config = dict(
    activation='tanh_gelu',
    norm='layernorm',
    norm_eps=1e-06,
    positions='learned',
    bias='all',
    lr=0.000655,
    beta2=0.99,
    schedule='wsd',
    decay_fraction=0.313,
    doc_mask=True,
    steps=6872,
)
MLP neurons of a small language model. Each row is named by its layer, matrix (up: input weights) and neuron, and shows model dimensions 341-468. Each number is 128 + 32 x the weight over its row's rms, rounded and kept within 0 to 255. Numbers have three digits each.
A block is one neuron, or neurons of one layer that tend to fire together. After each block is what it responds to, as a language model described it from the Wikipedia text at the highest values.

L4.up486:132156087085167124103091102148089107172162138155160161160138135123085087134169088096135085130083091119112119120093059137191137118100134191135037088154109138125175151101149144133098166130143099128119088127072171103182064179136045197115091099143095135145109192166151096142121156108177087064170150101111132119142089109156098159167130105136109128096183137106123123078144114130133129129149
L4.up673:137111087158180163118112125134184087116094158097068197154160171142111147141107161144131089141096121097164140148075209098137183148151062142125159094127103121118078104121118133155117110139130132138157077142111130128142173110149108150136163125113159095079120123074147168093156081093125138151120091128044136127159139131117112122110112111101158138093099152133032134084134050095116123122113
Later words of proper names

L5.up845:188157149175139166128086117117112080158067101132127156163135141118129149077087201078141100113156120113115161098105119097185145168158153175097117092140147034197149098140122141140123217118151129104157150145133144101118138180135133145108091109155105148165071165130104079103110155089064127093143093119137164012148136141138136149101110170130138194073157151152116130125164145112171095121103
L5.up1508:196117091126144126151106135087152106175118131092120130146152183219105095189079098138162102148113046158113179207096139118132142174146135199150136136166100017170083144125138141151097172114139153077156098161080121145190122136078144119145146069148142184079091107100187086138152146133129156091125072091134160088173111133132123133099135134156081185090158138084138089070140132125141107112139
L5.up1529:161126170220142180155095132137069078113137069154122119124124162105165135126067131139119118103091127109174182101127073152149115101097122178142109119149142067170142115171140125110133159144142083082086157096111174119160155147123078149146097092183169138105099160084148083155136105075075180160131099093110076110181113096102187146107112149118144148084168092105119124108198138111119111134150
L5.up1968:166120101149129110095123147162129085089070154096139115200195125147153140089127076090096118087116092114116116129106122090099114123177118075155104104123174073177112088140083107105128148132125049075136116084040125158135119175141117113074100087112094182167105133122148113147117187081103129103085091097150129083155115203114165147166047109173147136133188096115105155058121131149142055080159
Comma after opening time phrases

L5.up347:218119134115164137175134122102102163099067131129122135120177090141128076125130120136117159200151072158119113201111173073127141210150126136124130112082101140155163136164096194113148131176144141113068052065140125165142140125117150116114144155144088115132133071129133255134146109126147143125145117157169155143098163141048097093116105111142140161135098126103136089138136153115142176118148
L5.up563:153175095165126160120099182109152173102100093077125187136210156127111148119115128204157111102124112145119120153111098093068136163162141180128083113151056151100132104077122169099169099143147142080105112176117105099190099167107137097195143091123128110126146150114225170165080125097066129164144093090100130107163115122144141051133118117206153162051128106147137087179100112184147118123176
L5.up1192:111146104174120127117117134143112175119150078138143137126172114175100105136122119068102174134131082161136091140102174149098154115114148115158119121160117102128126118123172201128121168171108175128121149135105164133130096138165105078090117190159112147117116118067180172107187132065068134114134090136133142141071114156145143165060083154191150101131128083124118144099104131129146145096152
L5.up1236:128191114215121107157062174133146179181109105107125148129166104153098104136053153109159118186123113123131112145148141145105122105107094121128151134130176063142155135115106190116127143160137165134114119141179088113159119157134103130166151137191101109102149156112141195160133136109084145153113114134134147082179107162109108095084098126159111167089139136116135151126128131160166126046110
Split past-tense endings

L7.up221:145180129117144178131114077118130133075102102128132122080184118103106184070094076118133135161135107170158180164129140092132147098105133138198091105152114137140171085111164156151117142122159165136121152055123101157150111160128110159142101122167070068075102095078098136153165175085069161170119145164113121104117090156162197097112163137118124160150178083139071047111113133109130135168152
L7.up601:119148122147151117110128138116094160114178159116088203072089156146129106099136123100094170146124154144129159184107085091096044102114103096132121132153138160059101124133203101130118199137133151096083127118091169192121109143146190111105142180154094156162078093119110116126175140137158120110188169135115121100136106225121170153215128098107135122137136067109092139128116184139117124180112
L7.up945:139179121100131142153114113138101103152079137066127174113185209168125149070140061149109143123117130131118200210112159067125063096113063146098178107166059147134136102135141125107139166066205163080119120116130102147105091150165124110105112130178146144133140096071120128142119125094116200057102136115144100140167057186202190144108139124160117100108143113119117133122093126144181143155124
L7.up983:172133148119104138134118114138073129156134113129180138106130167115168108106082096177139145135120130143144182157110131114172127137073075075134115104144158130188163074161165160111131187210132085131060086097154087144177102131171083105093194125152075061162141092127074170150114121189114170113206097147138144088148098095082136122122165120105163122152162149153040158133104155173123106192163
L7.up1515:153153151147122182133113115126154126148179088119122103100143086158154158101123170135177175069129128181160130171134092065132162159121206157135116123201117113117049083133147211161167157151108181153137092082075127137204097157135158138118118136090046099123114121073135118120174134054146139126109109138174158103139106122154167088125156188101109096108150172139119053127120174079153143136068
L7.up1586:176120127145110110157150121095136177159159143128177117100186187103085131116111109102134176149169107086155151124115089079118078140155112106133115139124123145159122165134134124121108177148132153082116139065101189129167110166204134152111131124135139170107099145168098125168137117158153117092205138088145107095142149157139163056126106113135191120103180083113067148070135126119139112174125
L7.up1837:109149162168156169103123118129114137082142097126079123147176135159158118098179077174122172167121148132114131142103177173101107185071074071112131097137166170137112116116158086118177110162128102077075144118113142143142107196105117129081116117128063164104096101114079121099148114089173212146152082121129138112111109142089175139125170166144134117192170128178096115139122190138111079106103
L7.up1953:162131206122160179130085085095116104108151157181103115061178117143152148079119188097111150157130122155163141193146172164121079111109093079160138148170104141137120125143131136116128120187138146156111138108109175146169104144177172132119080094150035099172102124134141092138164127118121145112135116160130160135162105175150142132142179129119130111158185112141086061110099172135093141124128
Plural noun endings

L4.up547:176136090100184110115060146124149136117145167120085090137123122126077150109208108145169104124120098125108246147172088082137100067186127161147081107156092123170140088151119076108107122121174113102112124147123140135105125096162159110071136143174119159086098187149109152089124127108144126120145135145147121114156112130141158123130084114096125119115131102134069150080102141121151114133071
L4.up1800:117192127128171064133059088101140172152111144137119110135081155174119088152173125139157133189138119130150185166149120058130138100182127188131096113092161149139126106133140111124088136104162142118092093137102149120118094127193076130088115086173114135124155143145131112118105106178201145099139146138129107167131098083118118119144074129063087116146100193124110143087064121148138110117122
Markdown table separator pipes

L4.up874:174137074124081175115125083082141137199150120097154113138151177132143111120139140181142092091099081092107135093153161127120116132089089120181167170094129155126102239164134129142122167135104064128097057092157179160130137152159116112158157105162135102106105112101062109107191130090128147132143097193133083117107094191147121167153073121170130091152126124146154103122137134110127112125147
L4.up1833:098124141132150149131070107126181127135114135103139183112165128128161191192101129114174162198102143189121116149107133125166129189140089123143113122202140060120110104085174137182159153063167143086139141109069160111126144108175150116112123136141141107147104206083155212146120149124059120130141097136137172136153110125125126125157187103115131159089181133198124092115061147145146139139164
Mid-word subword fragments

L7.up34:160160103117146059103100122103143139118127083124159117198174161136055103156090136162122144181116105154158090084124159125095144080183114106109068142085135125133147097143161104112113110113192084127055150149158178153116114142121102106108099159108163088118108187072176126153125161105148049162112160084149144163088115141153167122146120066104135101143123180147137040095108113101142113066166
L7.up293:186132118083168122144110096170179140128120145131131164112195122112137092044105090121128150136158103147159129107127170162137185140115100130137181113109110152164140093135145143168091122141188076171105073183134136175141115135092129161092170138144105101144110110110097136156177145179129143135069123147159128170119144083175158113212142135068152116124118113188057093095121110093135111147094
L7.up302:123122190147151157134104110142082121103138079109115059134130165114140113189098158144146152147097124145148160154133158044135147140171158140095148145039106100149153126197160153104151096176084085114078125187179116096156102205145124130163094160133112087120084108106148176138112160122170112135145126129162129150104095156137179166143055126070130113147114127111082180134129130121110149145173
L7.up341:154124118110105093145088069166117139129156097118164171181159113085121072145084097138099160138128103090155162101090130141141176096123149085142097189132125129174089104154146136171113115226195162100141180103116122113155128139147146119157132148169102120150118144117101103191096173121175211110114179152101137140114128135116123093193126149175112132060133104140128121098085129118148078124116
L7.up491:096172130157117146123106142090164169198150140113166101179133135104107107086091127101125113122140090176120103151107154092164126168161104162157106128132118154129119153116185161111093141153138077075096070130063115094151098151197191145146109105155104083133122115102155118208195183138172171113175078126137143125081121114158142149152145054104135138107125087181126156117178130127097182126138
L7.up657:178180154114122083132099108159129129168136048108169154129079173074152119140089083136170183113138133161118160119114136118120140113090107137107115095129116166162145194110156127120143099114142015109108084136117112167150118187157089138139087145098146070105134165154163087120158154151139119054129116134185134130132124168167081184106058115059107104149115105138140188121094133122156161148122
L7.up806:177125107098109131119101156137130207195137146167148115113140093143153123134136064167153186187228117090135162147160113100169143120135115152111100122101126151130161134089150192116113156136191073075078138172133080204111124118173125186109146147174162093123142120100098142123206083151155182148155146129131154150096126167086145091100112120131149086171139091113120165063126128111119136103093
L7.up869:165144142106116111082096140090098154133137119113101101110155161137148118104067122125135148137157119136102161150190140116136105099164125084106099126105122170164112091106189122196098140122134140095122107172169085124157093149138121086100132117077076154080105167081083132098163152118115102100127105182186226117055093125131103165122200107111151107113099149109179171142125150158151110134140
Predictable mid-word continuations

L4.up215:095127100151112137097148104128141120103067081113131123128130154156145145153120059173135189186106127141118089160141082058191127188117121122115113091116087133096112090144178123157085117122146152151070118128106139126116168151183153181099136119104077151159097112102168123178121205113113055084108105162140103102112126094112151166127180218084113174106165155120135144126112136127090147156119
L4.up275:095101104140118134019128117153148138096137118124120147124146165160120183110063126134119153111169155166124172193132163071121112142185104183110093166047107119101091118165142098192130140153120149108071136105135138094109115155132150071092125148124085097145136116081103126145104160093094037082083145116138151100151163134135072174142113143115135153052165177067126144134161122173103161141093
Name-ending word fragments

L4.up867:179147128136120165146060118174201125142089120108126140184188184119150130138119137134129080102090095142106126182112079128132134127091139130133030117117126131132135106119133160149120163111156097110153116121117103178217132157115157164169074103199139123105128131195136115141134194088072079103135124083154128117074141105167121082141103073168117101069140201154135117127085137143131114144075
L4.up882:151138114142105186126093146102167124135102113063114159143131143130128105157165122161132148171058116094177176132112162081113103107133099110126159128134119105164078102158167135119157104202172123109116124112143137124149160134184094101088163106186112115120117141111095162087161120140083102149124135191151127097127109105114133113184160136104137154091139117136127136111117150148103104063104
Opening punctuation before asides

L5.up106:148122124186120097079114129176169088099111073115120101109130159207090109092129146135101121121166123163125109095170167123108129075134162182121142132053117102077071136135147145109094141155111054099112135118111172119125153165169071103124102141123090113111144069090153129090172133170215136062118140131166140124071118154123163091168083152106123117160160143203118143121147130134154159102097
L5.up1159:146169157176107128163119120073099192172117168089171116148173115114189126118129139089106093196084120132144116146074188094120143134130059107140127187109120132163165157133137180098099162036120132131151079086124149153152167082162144158156186130141148108175155112100125144116063135102175105111095156164131127141068156192137127138123149124180096093150111146116116129109128099098102060115156
L5.up1359:147158140066130179124143129082114173195120119129098171141150149200122063132120049105112177159160140190098093139157122082065137156141095159079151115083060156135068121157126102056140122098122103049061127091105187135122137132172100147126138154133088107152108123147125095106118162124100167099193117175115123134079093093135145160158159114184097124180125072135121143095096156147153099134143
L5.up1667:114135069150168118126108094115178131174112157160132115168121130180124097102134114115104135141085094135065071131169166075095148126138081135092102103061127185111140136093164129087119142114153071133043108132122137122177093144164117127099158157175132082195105132119146129161095152123186137093117101119149152075083141125113143136125124121154116114111125138119098125113127126123185172126084
Mid-word fragments after prefixes

L4.up1898:191162126172123132126130142084156151144158095131159158132200142145104113093149118120131144114148140137156126144120187162088131102107076127134182159148107131116118161097152141093125187172118070046152128082119126146107111154132164151154127095176137120169116112064125092110172146082141179141115092160125152113138130172138147085113109150138092107164113098128112104145147144088135076127085
L4.up1930:150230155068100127117107113089101131139060101100112165092157168167135135124195098121135129084115157161161136142146130141150144100119037133132154100163134214157122160106134135171121152093142066077116083079121171180089106101161054127151076125141117099155099109135105144114147114163131147160201109120149100116130024139140138102117107119114117138137129124145126110123111125115132119134142
Word-final inflectional suffixes

L5.up937:179173128126184143086080110131120098118095147097132154151132100181122076131155084165133098160117124133157148131161137110161132115141105163125123132136136147137113042116128084192128097128222080102128170131105115122100142114158186159114132142151106157098078125120140112091158106110129171134114095126143191081162118148132166106161117132109091133127121163120077118116119071102132133146159
L5.up1270:193182122233119133149069144166137139108105110068090136083181156121156124082158117144141144161158076156139181132153135096133098109172120158118128132136115087166114083172122101125159183118167131075126086116156120182104130124196119100135153144211102152090116124130129098116099135115104166144122090195148128081158129196117196125116083149046148152154062112139117154102119120124148094105122
L5.up1546:152086139127112139143119119152168141088079115072094111111129127156119155171155125184122121151150057198122098205139088081164134159205163127115100151137145146102161094131118105147124088105170082159146129081070126109131160153229092061142171103151108148112159132209107184133122120147205118071135089163141129142142136147084137107117120103099066184154128137197147107173083166086178105138205
L5.up2000:127109093157161156162052133108163191096172141114079057153147141165125152082162125160166155144139104103142194138160089073101118116198103118096084146135090119147107116136115125140116113106138123080119102172122146147097144101155129102133158106186090118106087158140122135147114131180172135118187175146133103148189113113116177104117169117150112132146096121107086122153088102099136147097116
Markdown table separator dashes

L7.up256:181162130096146149190099168062106158127147103138124142108173167131139120139122156129144100094040131149125136163092138168125108119122125114133122084144175122138100125092126101171153132194095085109109159130127136090128130132203159179111120101191047078152141065102077141177163131166088172116100108131122200119160099136106093146112165130109096099091164123111126106131111159157125144121137
L7.up722:137107172114152159109068117117148035168160092122144124144135175137133131211093105128156098161080151128157132167189123142173117221124149129114147144140089117131122136127118120130110179113137137161120111156140090075114149128113139119198121135135140086136123160141132129127174087080181116114162169112179144155126119117140155161151092121032127135143139162129132149113157160131129096203127
L7.up861:165116096153206092111079081150131172153129183081141102111108127090130178073135147108139107134107130121192089121146141085082094169187175129112151153086119163133094184126144107149121109089109116121135061160151103139056133075099160067144151058178046157161130110142109107143093124167101122077167072141176111119151158160165152094099096127128109087175125124144159079131090203062165113115164
L7.up1109:102216135096188154141094157105150176139113152125133153140158114131111099094146152118122157201164108156143152129130171101161140110129127067161162079118126158124161125114181093139106143080176109123109106119185096116067118142181090066091176102149143142152098086115136083054121119076118149124121111130113163075161099113173120158155156108123165121114154173161104117129151123121157117131131
L7.up1507:103141148174158131162124156068175183094140150059202099054163166102128128176122085119157183115095096152176116183163140089142090152175143113101113127111135114141135173118175188142125092163108061074130121060179130106144072130115098122123113095087113081134158113138119149179093143137110113097182106100143164048136161208183153076102123096117109137131093140105100112150095146134175104114158
L7.up1613:135159124150102133148083118155102112107081152067131089110115148136186131096135099119127191178083141096204151161168183146160133169114077155126157047117135160162106209098116156184121161137113100128130099157169154139093112132162117119070087152153134152127118226201131159201142114095097149133122154127126129076100088202156172142082106160093145129100109083159138116136107136126121163136162
L7.up1894:135137106219093126141083114106180118131108157135141104107110128181144111114106139140170213133112132130158129127089167111088163110136139147128142164086147138151190164150131087102155139151093089149110144128106097137091154097115152101137070138125060129090145121131151161142154119105184058097100113173160161124087134105163146182113151164114124116200120136111124157132085185081185084095146
L7.up1992:114106096162181118125085102114109129147119168091118065163090115167135077110110153182170088211138130115131156155124103093105104114137117103145145071154139133155127161134175137177162106115146174151091115151149066111122070155159150133163161110176127155042140142177110118139072105092169099094113125164159112121155091107142141181130120138051094102149137152099141128172122119168130167121133
Table separators and continuations

L5.up566:096168143119157135156103093054116149205092125122116135068154158204053140130144074159155139179186140124114135130103153146182146058117106162152136145145153175073144057079192136134136197174141180069127106124082183132204140127157125174126137131161097120111114156161053067141179154103150178096136138133178142148116102142105170112155164102047167176163170089141111148127092127096177111128108
L5.up875:141147084109092165135112109136134147161125109126126150123136157130137153109150054176120116164096067122119147168128058095147127173164099088159122071144096185129120080069208160097105134131122112115084100160075147158192139170126163117103146061149155100139096134155108085208191126135117150104177110124139170091158108103148065110151114115112177133146199143209086063131130122083095191078125
L5.up1065:133098137126131128130117128094114137103164104106134179132147120114045104149108102155114101130151122159108162128117168121140162059080058098151141134162097117128134121035136137124154122125136092085158167132095144089192076128134121138122174103165076159137058107084103090135101123087138156125146073104129205159144141195133087083119067136103145143113165130129111152169153140105081117145087
L5.up1314:130131135164122124169111106069100161181149151139030150066145128136105145103119139120171116135140126179159171176169121139104127148121077119120172093131096171124117055112188138060094184104141175112156135127156130159110092136090160141169118134173092090124098176062182092173126112110158168141165139063160158127135094135164219113075145153101074117099204159144082199163152101131121159086108
Plural nouns for people

L7.up186:099160115125122124077120152101139112125088103122117130132100140120063096142028067117139151123119104099130167125143060103101113121149128150149109143109084107089143126088183167158093135138094146109083119086074093069143069133150091063101112122124095105179137097124140073156127117184157162133164136051080189115087154130178123118129055145120119197114151108124132127089101129134184140112150
L7.up363:098124088170156100112115103149102135130087093116109157130111141141109095107089083107132103075144161151104125145119048175117155069147165118125126131147153140122063169134129155159147119145165115121130195113068126117166074133148153176149084143111057161096102155135118135122125170036210072125115100120127170153120137105099117127135133184187100134133144111217125132142077151140132134111153
L7.up566:129153105178148125091130207176146186159096161154134105092177098105079128128114075102129154135120133163158098125103055158090142152170120187167082107117035052129110102106119176162071215185186147125140202110147148078139120131147158099103101146114120166050124133077072127124134147090174140097103091135125142100139130057124120131108148138114046202099168182203177089180136138084118117125154
L7.up714:131123151127106181141141161122171108107140101136197102094148151106117087138038069130166116149125082199111089151146090099104197135129145121121136149182051156109121115159125087147106141084188094092140138186076132073112144197127168128135158112137064197156143083123112164113135128122145122054119092149103168129092100152109220129118156127133095187155161218127141079156071100111155138092130
L7.up717:195166130130116111128124158137144139180110119132143121077091139123150130142085081131136121135123059128125165130136098142129132148084150159170095026139071145083073103106151105209122140112114151109158111101025158166145080112187174091141136126106169154154079153115075106095069126128202139128102092099153185130166125146088094078157138127178094176143141176096119102190085140095131140112070
L7.up734:119163143148138123089106074166110125077119129135123095097075177136099134159086120115115140117139155116204145164127151063156156152118153103145093149156102144108108083103126096183101101130156116130122139154087168138126098117140113099124117066152124116144081161103108140074106085098166101084136151112105139152135123100176106150122119110117119136059096136130174152163102122071149115081118
L7.up1538:186181102131110127103103095106110148109108042109116141090149131185101115169139122100098139152096113157109189160145108178144140140166107122095122126126064136101169114123115079125126112123093141105163100092143130131133091093133130111162146171128085142149117116149149120152114118125104079082084130190172206045129137112140075132100075113084128144143127142170137127196190143183137166127111
L7.up1703:138190117165156078090122142136163134133178066106131111174132126166103110152086103165104167151121129141144185093106117135131132181124131178190053071174083125100136131111181140148082108110090137077119109121072133146210141084192142179163133084078110078096074139120139103104165212162153141076142092086101199143098128117127139127129101175157190143142130191154135085152123125061155087107104
Inside multi-word proper names

L5.up495:163140070119094183200104123094120103186086163170126144132141156196115150083186124092075099126057097175102118129180113097188129123173138116161110156035172134116063087135094144140076175083127132088128116119130105122135153106149063111165168104134101162071073146146136076112128128094102100052154102160174128090121131180106136156156096199154104147172122154110152156083139171160151111131150
L5.up525:150123136147135178128066127143139185127077130068128187183140169141146173217189066166135160186166087184140106174090112054165138082152148166114040135134076139122149126130108136202132134163163141117129062116065078095114172162162118105140098103143116154139115187115140168114156162188119096100145080186097144095158196142155183108096092101149058153064130127180125145112130180135222077132098
L5.up1930:108126161140064124128073164142116232125132156091092119130110161113117144145175097163161153120154171122149156208112121088126096134151140108138104143119126155103104128095118180161122097152184164163111052172105155155151130088167093150116119122133079148159121141113130183114140067219127103099143151115122149128118145111127147129087159155182132087114130136129114073112065109046199102058113
L5.up1958:120081140154117144146134111111146135110085062098130151155168115129148106235154136120134159152130142111126095153095141071132109193137122128188149068177077107136100166131108161090144101123132077091149114109080117135100158123134129172126115071086121080180115150137189135135139168168061072092130095096150079139119160162105138110132174109182175164144155093164174113143110165078141060117099
Heading-closing equals signs

L7.up300:175134181144129174169101086108202095138064139109126152141145182115161096155087144152183117154103081142134117157145108170096096144067108106099022139153074107077076118113143116126153115111146096091132085149104095164148128119094176130159162103110195103123166177136153095157131115115099064103127128135157125133122084142162083091170118145188141127113088090135154057136076174031131073095083
L7.up1093:131116125164121156102102135078115142104094140102150161134155140141145159102118116140192118094148163150140112136194182063073129178137087202134170182167110121104146164140187140136096071050097096129132069156168126095096098064153079169132155163118119148111161183114134142099090103135122151084186151154165077112107130147145137152054101148105173133155121128106187114065091179074133123122142
L7.up1156:162154212138129130158093132089138157141149111064109120146184198135175122174106160161177199172085100114156123135054143090150145124135126130106073090178154106072110100112099145178171133092117099121149027111101151161123168114122073209125163119126181096142141159119129136114177135169068162090203100152132100138118065119140109068131160153175136122062141129116130103031144134084160120136138
L7.up1159:146090091173146187129077116078127132121143141089118145104175158099167092140158183150160079077155123129152104128144132152141116135144095123195110122119123089140044123163139165140138095186158106117167092106071120126184110130139088059144158151142132113110129152092079137083088147145055164127162132135139087141133085119121137085149094153128142140119133073168125149135144134106075104109113
L7.up1273:121122135161119186117053078147182094131096145142088137131176153123151182136167089125141163094135153139121106115162172113141161147159118168124073085138093156111146070095089127121202102169178118087052096139139152122074156141153069139170099055148102159149121208122113145132111087140083129083165120166122095045147135115103159081141115133151141135133107123179123136128149143151147111145123
L7.up1339:113084090104124183080097110131159140117109123081140161127132207166191120172153148160091120196146142151189105161093156156155128143108150150119181137206132116090103147117139108147123169197176181046126136059139104137122157115130146084158134108115135081136108119110170195171132181117121198109167176188118142125108148133132111107190053181189074126080108108126172132115187113118133102136139
L7.up1764:123153178206146148116105132205238135153133160085119131077134169096116198177124120132135147080121160123179058148133163107068093153145125136077090151140087150142112122178133156153123118137169133106139075097143130124151155115126152133141121137143103176161182181108096164058150104111128111020133106147139127138118127115171188080102095098164115051140159122148108153103091141097160145154097
L7.up1955:129146127113166154158079138118114152166101133113089160101147146068165138158121150144172104076142185099117103134167145063114159170165119102132152151129109165125075125118090134098130080171102133128115119081099182144152077103132115110150101082137138173107115126090133155131148162129068076119098137161167128101169149153122144087134130113159140142111151117125141163144115140173168084143154
Parenthetical after noun phrase

L7.up121:133106160153137134189095142057148147135110070101110161154155150099146162093140137089143158122147161164166118163143099130136116127141122107127100112234130090152093096058107160136061201191089142153117119192192133178108125097137079124125130143153097170125131105084107168175161147132121136088100090118159159124072123109140082107157107124146148165108153163109129137109101139119099197092186
L7.up202:109173154169128176069111201106150186102093134117154160124110122105118148152125146178162176143194187139138089211111151107113136147152081131073115144129071121140100117057151090159119134138152151084116138179135147107109093159162143159131185084071114154173156087103155117099163118170102121132150129177138093120128126110097136161107107158235150114140063128105094189082127140110092096127116
L7.up492:105100197125102135087116133209170100099139150098157138021132070093164100124069127111119096093128145140181113135080128076164091201170069122133135088136169141173096129136176148153120143100120090122074151089138211135120110119162145053137153126158121075120119171134155189131164162117166166089138159092187128085077080162148122191135066131132182120096160151099149148091153118121180073078124
L7.up821:146146102172150129160093151108150210163070163184191155097126118121097081147135144136125140127170145164128117081157118114083152165092065148127174142131044116132127127026163130136077118209161092173095185128101114140115082137136124140186153112102099085126130124127138140124155161176153126134130103237163133160123139117140157134146168083133133104122161131125131057080077162165123105102088
L7.up842:137060143118103131069124110127100153131054110118187138177096132130140090122139127210125163163154124156169063114117134044168107161153138151149086113146135109136111132101132143209123134095128092147055149137123105144149090165133107123131134165092094101179109144119137180136156115108147152160184116120157145118088123065097131165147104118131134152120109150139106138093123127177108113110104
L7.up872:214139102126113123087120098131150120176117148163142156145165110065126129105126141144126154116172118182148108133126135140138054134137087193178136139099148135172199112134164123140025168112175129069074171092113159104103130134156099094148051111121098106138101139113085153135161110150167114115113095058139193095097152089150078134209154110106138147095159180125123104050070123059150142074108
L7.up1951:143074145099128121120106161069180163160146069138090082166141135130083149113090149150154170106141090146072175165077116164137122074182160200102088204103097122138159178112143099164142104098219111156055121113108075095105082123144131172186124103111135100111061114108152097115157095096115126157115118090164141104130169127141082142130166076137135087043079157105133143108166122136110140114106
L7.up2038:155106112139142176107099134068109157144150127084143123147090154124081108117138146125142188127140072149109182128090156138122103123136127146148133062102084130168180167122129086119175137143136184190046110134129084147131122155172112151157190146120130142136147069064166162197146136117071107105137094096183131136134089109121098156151218088157168119154125138107089084112074124202188144060154
Mid-word fragment continuations

L5.up207:141145085134126091070113149181166086113106085143113134084142117160128102155145138146135094105145119118144178105086185147135121165206096143175108070075088134139140166179174175158160130097103144122140113153122163076131113176097149138109113100147103125102151100139118110148032157156122084111165097129100149141117094163168123135092095109146205152140079155186111111155104110063123100149107
L5.up1119:185132047142194148100094128136096132098084175126096082177126150103092141139147119127125144165081100130118126106138084148160111151148060092167156116127102083117091155152126171114116123111135122100150163154037146110166118146147116097151103141143125180146096179117068091154147144100138081081112106170150140100112136139144079151140121085144124134057168098197149170104126141165133128127164
L5.up1180:227126091152119130155106148175174096185151137109140139104169133098129114148122066117108107157095123150079130153096165087151120162164122202150128169146113105074117163164198181135138149095223127151190117175076156089139154175102148117159143116178119160181160148100031163113135148138079093044126075173127172182089131139152137127110109160141169156053199178124114089114092123064158140104093
L5.up1434:147146095161161193108106107123119159104159117121136119083121121121120106121093070083106146150123136156105166127104133195143132113154095171175119090158091126087149141131155176176075101144165100080134094181120102113146096192116085136141102064164089119059058173180099112107129113109104085103186134114117116135118113134146190119153068197097169147083135113208109131082142144077192149103116
US state and place names